config = dict(
    hidden_size=448,
    num_attention_heads=14,
    vocab_size=8192,
    norm='layernorm',
    norm_place='pre',
    rope_theta=10000.0,
    bias='all',
    init_std_o=0.00688,
    lr_head=0.00852,
    max_grad_norm=0.5,
    schedule='wsd',
)
MLP neurons of a small language model. Each row is named by its layer, matrix (up: input weights) and neuron, and shows model dimensions 330-425. Each number is 200 + 40 x the weight over its row's rms, rounded and kept within 0 to 999.
Before each neuron's rows is what it responds to, as a language model described it from the Wikipedia text at the highest values.

Final word pieces of surnames and other proper names in lists, tables and credits, plus what directly follows, as in Suár-ez, Emeljan-ov, Moore Jr, comma or "(".
L3.up584,206,229,266,225,146,170,220,217,214,136,194,300,214,181,212,159,229,162,187,100,126,242,129,168,160,180,195,215,251,236,174,229,229,204,234,212,198,160,203,253,222,233,213,205,270,149,288,157,196,187,274,197,220,211,254,225,258,201,171,157,201,183,198,245,172,248,250,269,173,154,158,126,305,242,235,184,138,314,190,204,200,212,95,195,169,191,227,222,240,183,199,219,126,199,218,172

Inner or final subword pieces and numbers within rare proper names, taxa and codes, mostly in tables and lists, e.g. Satyan-ara-yana, Limnocy-ther-idae, Highway 34-2.
L4.up588,215,234,223,261,122,207,216,155,191,198,183,194,193,167,145,246,194,146,170,163,166,196,106,184,138,194,195,246,150,141,193,245,208,195,204,165,208,218,212,250,184,193,188,177,212,220,203,83,212,173,256,179,135,157,265,138,242,179,137,182,227,236,183,237,128,137,230,257,191,202,114,229,247,217,293,246,223,221,242,248,198,241,184,243,162,223,196,291,239,192,220,257,114,169,226,149

Mostly "a"/"an" opening a definition, above all "X is a 1980 Indian film", plus "in a review", "in an interview"; also some opening parentheses before years.
L4.up747,126,177,188,216,154,250,260,208,188,151,187,187,206,139,277,168,157,210,203,159,277,243,162,56,179,241,206,133,187,233,207,159,178,248,144,190,142,208,166,219,204,269,143,223,209,119,224,212,183,187,218,239,142,104,284,186,238,187,259,260,161,147,217,190,187,169,142,197,234,203,276,183,153,175,213,243,196,176,166,242,217,212,179,207,208,255,189,169,188,213,140,122,153,232,165,210

Middle or final word pieces inside multi-token proper names, mostly surnames after a first name, as in Mark Ev|ola, Keith Jar|rett, Bark|ley.
L2.up215,217,178,272,183,204,170,243,198,216,205,141,251,200,226,196,178,197,155,185,172,210,215,202,100,153,180,135,198,202,153,216,232,257,284,271,144,172,156,238,205,172,247,229,204,193,160,324,161,213,181,198,189,209,194,249,180,244,227,161,157,136,200,154,186,205,245,213,210,228,126,176,145,252,180,161,142,137,255,221,198,210,256,201,231,145,256,183,267,198,179,241,264,162,251,204,146

Mostly the article "a" after a verb or preposition (makes a, awarded a, follows a), plus "to" after managed/decided and capital first pieces like A, I, S.
L2.up777,192,176,187,185,237,160,221,206,223,170,221,152,234,221,180,209,220,236,235,202,201,158,251,192,205,123,202,215,138,196,228,178,192,203,189,110,211,193,216,138,235,199,176,261,233,239,217,309,263,202,197,224,148,160,222,218,222,147,219,199,145,162,203,148,134,185,225,131,196,228,198,183,193,265,195,207,160,195,223,207,216,223,178,192,174,212,175,182,179,182,246,201,258,188,202,205

Fires on the lowercase token " a" mid-sentence, mostly as the article after verbs, commas or prepositions (shows her a portrait), sometimes as a split word-start (a-uditioned, a-uf).
L3.up304,240,205,243,155,161,196,158,199,124,154,161,240,281,169,215,188,216,200,186,233,168,187,268,174,225,134,257,215,174,178,211,147,198,238,273,111,161,157,217,191,174,262,216,159,233,218,236,245,272,210,145,249,204,229,247,271,175,177,280,196,211,160,177,245,118,196,243,178,182,161,164,136,162,187,215,190,215,172,214,217,213,230,144,231,184,237,248,162,202,168,198,207,183,132,188,160